MLP neurons of a small language model. Each row is named by its layer, matrix (up: input weights) and neuron, and shows model dimensions 0-191. Each number is 128 + 32 x the weight over its row's rms, rounded and kept within 0 to 255. Numbers have three digits each.
After each neuron's rows, "fires after" lists the tokens most often just before its 100 highest values on Wikipedia text that the model never trained on; "fires in" lists the words (lower case) most often at its 100 highest values on Wikipedia text that the model never trained on.

L4.up350:097174098097105161108119109180066194110144078140121138159113134198129094156105148117111172138158193111123111184090123135129203109144142163130143190117082134120132081152029129149164157109216129114170104150140141098148154141115134067088147107159112107114149162145133122200144138152107110133153142190133083114160102098113137094180155180120129178088085143128074079117074099138059112128100128128097080092166150176110153127122173084121115080104108099126142106119134108076185116175121185096144096109106118131138142114143131140091188140133076139159089124149188137137092147162113139084
fires after: " s", " In", " m", " a", " in"
fires in: "such", "international", "much", "age", "northern"

L6.up160:108144047106150091200202084166128160110114142103086176171147079110044076167158085121056126178129148090187102086093117108104128131107090124142141095167077121131119109124131101142125133112077150123133103125108207113172069139115181133114154147165179143116150157139116169113104134070081062132142087150125066152150082120161095138129133165114102149133125149103158118156154126082112086134113140076100112095155151153166093145137068139134174182082094169170123131159132134167160168167124121129120125135120125132113068166190115176132142159099199078149158100104160157158129132125119120129
fires after: "est", "ort", " act", " n", "he"
fires in: "festival", "more", "northern", "whether", "never"

L3.up742:149141100154187113148115082139104124176090096056109146120087125144116107125179136110082080167095149127101203196107158034164145152136153149130144100141173170099195173135149156132124111122110074110165180134116137146128134084162104115129133122100129147092073144127082124112093078094136176094116175139095155095190149129080166131102166109099148073115087134148108109134095164093120092117104040129150132153120178155146167124145163095157202104093158159091126148121181117079198139141145136129162152136113111135138154117121177156122070116113147111117100155088169135134199095079163082097
fires after: " st", " f", " F", "duc", " th"
fires in: "station", "four", "nietzsche", "fiat", "store"

L4.up303:116103085112157118115086157148108119125135088150123078175126139098110074140074205155114126087105081126137130130092105127139036105145086093092142138168117111167103112107094103101062088136128119178092194093110161136152110147081174126138114132119148122110159060098139092091161132145125138081151174145197161134121168099094164129132087175095125114105128100121140160210137097116123082161176095079156147141174135033121133143147157143104126137080169122114133168127088117217191157135081138164114107110133149188173115075129134095105139168115097151165161126164154105109111189137116162103
fires after: "c", "ed", "ec", " co", " re", "t"
fires in: "by", "income", "coach", "economic", "secretary", "coaching"

L6.up381:119078164155139113050157118109157028123138155153111089065157131126137173081154132097120089170119109130157096133151085157072136083126129094185098146125106148152103092117108129113127132130115150156149134116147106060167128111159093157100133170159084217090189042122110131135108145108154158130106176115149128162158143146157120136190133169095113187155110128141151138174085094177087165117139170157094103089108116130139093124066167109122105140069110151096154070138118193104058102174146088137114132082184136109091135137139055157159182128143137154097126118126170150106115139132128182115
fires after: "um", "m", "im", " Gr", " gr"
fires in: "number", "group", "army", "album", "series", "regiment"

L8.up541:060098106116146144104075105174089147159119109142129164175124067147142135081111159155127096116124125048139169144127134165147129067136140152110152158145120127153087129130136198164070052095137106133148143156139102107152106115082156148160052118117168066158096132150133099068136170156096149065148133182165112083131123127120106098123107124097124185212123119087161144141111163205120109138104145116085163155139098081203154114139149089119162080129153157081146147164154093130123134132073140137157205142108114132109113111123091155168186073101107143081088141157141123135112198108182125149
fires after: " c", " de", " R", "-", "C", " ind"
fires in: "career", "device", "season", "country", "credit", "rank"

L3.up332:154112078097126135143098118121167134137082151104158146078075128099146130160120143135171171143166144067146148147073082069100135125137043108083230096206148109097120148167096064155157118146162103145123195106108067154124155131156162093091133113118134123151113143167153119184084192113134179120137119095097081113074139114150120107135181106128146124196185149134132103098166121135142148135130075153086201147119160116101104121150138106132160128086089161046177132080143107116092121103100176160159126100117096142159117192145061113101134146140144120161114122122109166071096098122130136132
fires after: " s", " D", " P", " p", "D"
fires in: "some", "design", "said", "paul"

L8.up403:062137135135210078110128091116168127124201156099124239159189062136118167106099116172147153131154140073142156129101059124129110113068053103110196074150083145121141141148164143109130158101141118115160132091090187094095185129128092139131126110034182117155186133114112162143156144117129099138113143162133130085177171121164122170092118129102108088183102103107171139170131156066126147120124147150098086111126134134156158100123152126167187129151159156106146110100112157080103138093126088117096110128142123104130170149147101178093159154088107132100165083069117137132094154132128108131
fires after: ",", "S", " s", " and", ";", "."
fires in: "he", "she", "skills", "star"

L11.up619:131174137104087136126112141140113144186152126098134125125172103097154076195154132150086123136126151082099115155160197099148128108125130117109171114177140112091086135103058100145168117181099118134122081170208151117215120169175093175160147183090139122151136084122122146163070112162085130135092107145066066134115130069122179148096127118086156106155121118076125129139099152125139096110109069141157126197060114127119142142108164168171073123122165116152165093103127097124129084134109094154169152143154106095120152148169103102152111134100061065129150112111129114065133156103126225108
fires after: " m", " s", " k", "ur", " f"
fires in: "much", "such", "km", "m", "mi", "mm"

L6.up637:096103146190177140134118149136136083075140108131148122105114136112159123085117084141125133116185103099140116137054110111094135140069137084123125129163111130155122146163190154074115096076116105100230116141138163080099133176171135150173079124095089138135142093089156147130161103107127136146069145119153124097155150085095069080170116138061164110118084143140084121159145163046139149139125145114148122110108105110156198074129157105106115148111110133099069078214159149074144146094113034158114132125099099143121140154152140163191135103186151110133190124133139143180150147159165121158
fires after: " W", " w", " that", "W", " can", "H"
fires in: "he", "will", "it", "we", "be"

L4.up95:148172137146161108068127127141169220169093121162126121114150121172093153157085158121155082114193125116139135132149141156181102168128106092108201108160090144144066125188102112122144146101103044135174102150166062172169104106144074119105122098177130101088101137143141155151087139079131125062127139069121139125099132147091101130191119136128200123102104162102194150086183196070098148145111126120090091149138120170145116140075075144110118127118143148140130172121152104122165163133072153081112143113103159115115134143131194146132112128185111144132183131155096091102068133181119156132
fires after: " A", " sc", " a", " t", " Sc", " was"
fires in: "award", "released", "awards", "scenes", "science"

L6.up361:042172117111109152187136114105120157135097121157114138127105170107075107123118112136089092138178193133138152156148136114107105141097132151193201118099194099082139128130139204119128095157143105117133162148068027128147064141085158106176099146111090125174124128148135141095087143100120133145184173083181162135112132101131130089134157114118133120126137091129090135110135131140107114146064138140168068170125148119120176135119111126211161167163113131166072141127141071138113095178112137089092092146130107107103085115178145156138160037161158133156086132120123149104134052192155119154
fires after: " A", " W", " a", "d", " St", " st"
fires in: "award", "awards", "star", "awarded", "win", "edwards"

L7.up767:111138136216043124142098172176143067143121133059137100099118132147144125115114125118171107137181135158131129127120114167125071131149091141114134114134103091098134093144119124152094167163065141137194123157157122082137108182162151108092181091131123137101140098115146118141073103181163080054082219160145131097157152095111180175146123062128181093123121159119144134100177143151139217160128176163101112055143145131104128154169117046065116145139153139122157078106153127124113118124133154137090097138128102105100110108093167177163106142080149125166113149098113102138108094099093089107
fires after: "um", "im", " Com", "om", " com"
fires in: "number", "summer", "similar", "company"